config.yaml
n_layer: 16
d_model: 256
n_head: 2
n_kv_head: 1
head_dim: 128
d_mlp: 1344
vocab_size: 1551
activation: "swiglu"
norm: "rmsnorm"
norm_place: "pre"
norm_eps: 1e-05
positions: "rope"
rope_base: 15300.0
rope_fraction: 1.0
qk_norm: false
attn_scale: 0.0884
bias: "qkv"
tie_embeddings: true
parallel_block: false
init: "normal"
init_std_qkv: 0.0312
init_std_o: 0.0312
init_std_up: 0.0312
init_std_down: 0.0
optimizer: "adam_variant"
lr: 0.000792
beta1: 0.95
beta2: 0.95
weight_decay: 0.11
lr_head: 0.00681
grad_clip: 1.0
warmup_steps: 379
schedule: "cos"
final_lr_fraction: 0.1
batch_tokens: 32768
seq_len: 1024
doc_mask: true
train_tokens: 516000000
steps: 15748
dataset: "wikipedia_en"
MLP neurons of a small language model. Each row is named by its layer, matrix (down: output weights) and neuron, and shows model dimensions 0-127. Each number is 500 + 50 x the weight over its row's rms, rounded and kept within 0 to 999. Numbers have three digits each. A neuron's up and down rows have the sign that makes its largest values positive.
A block is one neuron, or neurons of one layer that tend to fire together. Before each block is what it responds to, as a language model described it from the Wikipedia text at the highest values.

Responds to: Second fragment of a word split after its first letter or two, before the ending arrives: b|oot|legger, P|un|k, T|ok|yo, count|ry.
L8.down384:536456454542497518500561517497584543509514631530480514532567440493541409560449470367536567550452515549506505478407405536465479547526538560442532494453450519439539543469486472480529629533525489506496469471534555570485523396514484509436549582527468490433535553589538526542412543391419496428449543489444497545457584519487514576504615565463497518568478511563528478538520509452594581598478
L8.down870:589455429430524492466487510475405494508541437496482578523545463531446496539515549487504496580625530466404510463532545475426519567464568556518529485457494542511604534607452520515556491457474524499478591412523470573536571493553477474514454480466445576439488511550503490434583552527412525498518525450445548520402475477464497548481580580556521429487442446365549509464466569479523519551411

Responds to: Final piece of a split verb, mostly past tense or participle, before by/to/with/that, e.g. associ-ated, charg-ed, bro-ke, wro-te.
L11.down66:521412543363557432464500478523458556499472503492536540545583499486511428537495498372562373437431495524479547552463451508505604517447507475463514473458521467516587492435539503487464458485416448441563451562387547515500532496511430486457507587523477506508610555499514537500574486493520479537428501532567469547544497552505521503476517544506419511563606491455576439501442479521509575526526
L11.down271:446531399501577511493458497491420565546550499571611430515562590516431435482467429569455477593506507519448489542491351600549494430494520451522453578379586581530449468503558508541440464595492484501535513513524462577437537508482412451467569461483519576464505517467486515354567566582522482468432494506490488551462577467455468454466537461498434462449507492474515522492476492477522357525494
L11.down331:446550459498599503553384444516441531549426516517502575510467540546515444449489542491407461461541541582536572512430468458553500487479573464550502503438463467395479458404423498535520513463515464505544448457471484502445437509524507486434518456560565503521496471503577475562514552517610396496490455396513433486484573548491513512535428551544379507537452461535534471447442393404571487412422
L11.down927:545443566522589510515544509608488562495592458575430494573635482567548429472476581532535419416423484557443541489472553507406476424495472473432530518532474524442550515438508430506485498507446616480574515459499560585456463492460494486429494546566462452452495498553474453395519528472522518538474513463476517624347589500524474555448464523488548460440479535500532447521355566596552385474480

Responds to: Word-internal fragments after a preceding piece, especially "h" in names and compounds such as K-h-an, house-h-old, Wall-p-aper.
L11.down999:488472626507475591400588520511538468555382484436510469446529474490560476474516456502590516430480570523562432538488487462496483427570530532517523528502526495520522510478501516501463510456560399435460498556522492557547467560375513457512508524469498544532514401432559592543479461522478416459414444490508528543560488589461433577550583386523468404567557481556534500440530503476540457515500
L11.down1270:457362485476483493565428481528511482503610509421414528503467548533534425537454430358499564515505500443516483570489461450501553484515499563490482512446492503542454581399559504543463522456580493532407484464549522484494514612522499434535525470468520560523511468414571540588657494446545420502484423510535471523542566479415566572502528506483470539459547591496515526515516451520498502501587
L11.down1289:567530504427483498495547471438487577447458564442519445469452490410558466495462531375382454489581562441531542574467473537519582483434413598461501523446440546537550429526542464422493469452535449492559488532412498613608457442548444517546549539452513491421503566452513438498463541430481543521517442503573450458582390535530466584524456487530477434493476487495457481500440497529589526435590
L11.down1299:504463511477469491574513499562563478484537464574475490567469418535546504469462612568433453541556439561537463547479534477554534506529477498529598509411520412463421402480478437409447479508440553469422543443490547520515514433471412469553559484507512528541427580587555496477523541597403471422496561514509510502516481530462476418565552392537522456383468488495528535471418528472419491466600

Responds to: Word-final verb endings that finish a split word, mostly past participles like purch-ased, represent-ed, writ-ten, often followed by by or in.
L7.down32:464493501521571539554485484507527528602394444497490425540522464544487497522498533537482418595462483472525474483524451494496546486496492480459525443585375453514615490517498580480625455482452441531489519541458495456404440472436437485476462466488466387565432447575465482600499573527561531485547477483420517535482453539457535548551379654507417546518483471479543556588462412590401485506466
L7.down92:428553488555523423483552389486609473505571475499590537485526482492475525546534542600548471468536547491455556394487537492553542416524498441557520462490505606591576596501509494489458519510405633527570455455561479514525506568455450451468449532532530539484498599460516459458442577518462468499462624510530609563479488531463451484490503474406454466471567462462404511551476465498477452463455
L7.down487:529558498479506611501501543477397472506501493531421430458547509503440441492462600490520444448430535557486467419478483494519446519553459478470582441494489499463395645541548480493500448462505588385574603500498500592452503474444415462456502481526555617514452524526444552462498596446461493474480594582433524534583580494563549504571507457498388403460480468497439495596490527434488575515598
L7.down607:551527518518535571476559510492509456454552518527537549545437471523563473527457496487477528564490448533456500525416452575481473537478536440517490491567471547551514522541491544523488525568548490472480533448586498575518551529450474433539498529533503448489449512482416472489481400421444438497485396518482471538523598543593539444499586556560519493518510537522486473497390572512543570413453
L7.down618:498474602494507452551493565448383503515531588500450609514557425480516479518479493543499544468446338455511505549483533527526493501507460557505454472597510548518509502541552494539452507465496552445500518434541500447541547544511534540441498556531569487558519460541438559566551481464552460491519561498437474424511425394442452483473583391591523426474605462502575506498454473487587518486417
L7.down820:532489539569484530521553512477489448472527522517518542570562458486497544518505479474502469514463379555512582585530424531558564463596403487458544519562517541553466513546632479522500516490465427461532546528507489554471526521469567447470523576401421593442442468558522435511574490513452487493473516481461524494455424593484586488488514502572481570593497576559505550477400520548502482555503
L7.down955:598549522457576544500547516450478514534469390538442509528446529469433410422532538554538502501502451490481449513521445525457464474450496544413431429562510480558525550450492508483528479452509504470540506568560528554400498565382507430510557433520401489483395513609550508584593568519520487561538501452442466460443463495496563470498511594472365453534479423554499464490510474434480497504594
L7.down1029:492433564539517492494532557472435454390506444426598349464496504536468400452486567522471478486513528443458507549538418436476537474522470480463504603459537473438420548480543499472605541406501391438575460492500594583439486505499508480476554580573561578447422544597461462447495492538506562496515462474483524458474505505519565494420628464530612426510429519437513463356511546537573578481397

Responds to: Mid-word subword fragments just after a short opening piece, usually b/B, in ordinary words and names, e.g. Bu-ff-alo, b-us-iness, b-oot-legger, b-ir-th.
L7.down84:532463498473542535423534483468515496485519416424491587572443423569481464559463530476533565533517509569489537588402508512497529568564584591517525505498497420454438453511406539493499588536460550430515449473495477486535461536521569481392554511411436556526443371501486519482500539454521534570511488505513440404457462485492458399454492575537504441547449509522414403466498545547509454533409
L7.down110:540488539568472492386518501433421502482481375575578423479501493486536490519519556474526472525419537442426556482573429478442460487554614472455497447527485565555495484522463471561477540474453448504530524501490547602517500579442421496437455553539493447491406421496474513491470541576493508537562595366566484540591566562407418575501519409537496410557509481458489539548495605611486561471438
L7.down422:523566559507462470553548467496573531444521514562477487504499560576331582355521553466495485468476441550375526489519389512456459500528503527575452512380507538475527471501534469600528489481515508587467570527520579589365401450553456435495446511524495512491472555448460475471564576516531567560506546443513469469580464481492485510449538486453456493497504461510515443518484543435413529487553
L7.down631:575524462495435551537380508458479495441487518552444358502441457547485466461449532491474460503494502587519489471515526492592555503498518524528612540561461583549508439517505504558522484507490517471475545462416446486540530485533503414431448546513503473507495517525478407475612539459564486521418465441515464378550544681489515452507508540504507518563391479537591524475461574537395515564468
L7.down667:469524502424534509413432515425590510399550482500480486481497473432451537496502439572536536555507575438503510525408451474470524469485510519511529425492432457471377506471540453533463508528496561428485507605565491547535472484601489444519577391492483360451521534457481468414473445534534396494485501435581504489512422499434589506427554528445497434473531538477466548486488517482427577499518
L7.down713:442491478470514420555538435587557555483546484541466529546485559516521497543522501561490492490493532491638445492507527468558514475597526560606573568523359555478562544545542503496483464511440493440532514462523487569573411564469456508459481424550473531518484494488483413462506467444555530496507580446461529524452462535433496489488519385399546455481490507454553565531314606534553518622504
L7.down763:482449532605543477504522552566496487488494512448568476519475531550568584523479471548551530536459491442473519535506424497525496479500474518553561434464548555583464513461563587496606566546483476562552601539504532481388458528474448524577573525548529583483474433554441483509502457600519513566470433439460541505418465494493574535495535522568556474463456603419424515498432379452522442531445
L7.down1161:440451489471457531474554521466480456446528449466522450574495433502514513463512529466480537432569490457520508516511593556466581487498596519599534479487406500595507590519486544490598382403527384458532406512495572532565482484541502573425497431489540461513467499537450497517470500385564472513569524449556554536509461517471568558450521487498534317543527389528484553477539515525443488507469

Responds to: Word-final suffixes such as -ed (and sometimes -s) on a sentence's main reporting or action verb, e.g. prompted, urged, described; occasionally other word fragments.
L8.down310:491422548523542498447568540483579491538522436461476527436501499498439466454492510503396506541484460488484483390596473452497444531515396487452516525507498539550470540521553515518535463598483435444516580519509371529521566499524523490498631459491446517454488434471547482433570469556490464515583503539521525546517512459525571469503665431601457555427482510481485589536613449622503484421465
L8.down1305:440481582490477513457516472517513460411510472520535606474451486579470514483427512466492406470533459470355517494456507566543499582412393456511502555535490450453519495551452491548506451475450464540577497492482445513506531456535535514466446511458538510389529430525539533496513529541538497466549491468511471507605513496557497540502437447457513503611550593566395509517551489456458432450446

Responds to: Final word piece of a field label in infobox lists and wiki tables, just before a colon or cell bar, e.g. Authority, Turnout, Edited by, Genus.
L8.down529:539493537524504470486559544577448518570445531593453467404445542523463532482517559409502517483551521500524529419511511525487420519428473486477532555481546483598475571534493469533482537520431489608549536538623459503572529503524513512548444571553446532503477484434499486464450470502533551539424493585385553529480468483500481456577397451458481530499439522521519541507502505568571451524619
L8.down1024:460512500568545587581460506562494512541547554530533490449543428524442455436578518412536538522555457581499493526457519523524553535483567500533553420555467489431411470421493473458532460474498504483475564469516473525591482482471532497563523479506573531576533499438508606524500491461498503515444504577515498472521527502528534530466502467486564640566402474578471417499553499525420493564486

Responds to: Later pieces inside a multi-token word, strongest on out in Turnout rows of election result tables, also age, ology, ice.
L7.down68:505458507547474460418465527539432476451469454510484589421491421530516462567476358404567507456546497486494450484519525529558560483509524533590481558518500509451364461458555519522473444501520485560518507477632418449448520491570485480458520420500475456530505487543565479505403502562502578454541521467431558505468568562578644488439591474446538557564498484540518508505497588406471519475386
L7.down155:461544478491574544451579533557513521543545460563589459421551619459458470508479535482538574454466430391492501540458422528528449528502529632506516443494506538494509504537556453562529558499517556529478382472562475490577532479562499515543498511541480541479484466551503422631482476543476532421492491558439514524464500476465455408456469463502464473463526543480504582529544517486535512407476
L7.down279:481464500420463578498440501469489567345522419525484506476483434512441482532502464492459467554562516471578412529510472503505606448570516534527554392613542572465464428444505636550495517519559484391501538543509499474584474453504458542562495451478535599463425451506590544540462568353466492441469482556497479533503506495474523605560581502569415529602536604516540506469602589540423524580520
L7.down519:497388494456491591478526504441480535443513530544494434460533443572489565478513439483475488521563485479469579491435486507424473509577568532520527375544487478372450376489499511577480477619391470454494486525573458505388519489447399541518508530475508420509419519491438564436515576419436497473540485495468509468479466562457465551438470477491458452534494388532502507590506496492432544462482
L7.down645:536515480479530524514494441545482518537545404469492481471532567515378496527469584441450399504523585493548515476577466504489612566535530489588530446564402478500523519429598521566453464464424459479485425395470453494484441548391541492517571440472495534560461524516503517541495510507560413438449520568522543472542493474484547608560516478510536534531553531430566468442527568482348493539609
L7.down917:506522446420558583478512463484473524483563468528603525491493469566516476586490474566396477400540514482465469429565491408449531485513500562576529500418538482429516582507497436465510488498522545490495479476535510547489473527529553561595410497531403557446535472551460462473600454457513538484496454543475462500527472451453515488481571499494527572469448454510542472467534599477553464499554
L7.down1319:511510491594550605486522453528526562553560542511535519413457577587534478543511499461514583580482452538597418503537462453491547526532453498470510465628484538447506498537423545555491586549506492549450453437476563447421485543545490370486492542607425540580442510402449493495468493458494494511520580469468438463472427431525476562528511466563553558528553533512422541512544454498514527502515
L7.down1324:553557520391534587560501499533536536507467455555571527446536448598542547490457508490478530495401483531557494440447546476494460505591442528506569541512510494506485490535609486529469531600406502547510556509485450504470531448497480505468554444555420500499488519493486546557398461487496527438544528480492521433505589575509496482456499311505520601478447516469467559547453493510406544434586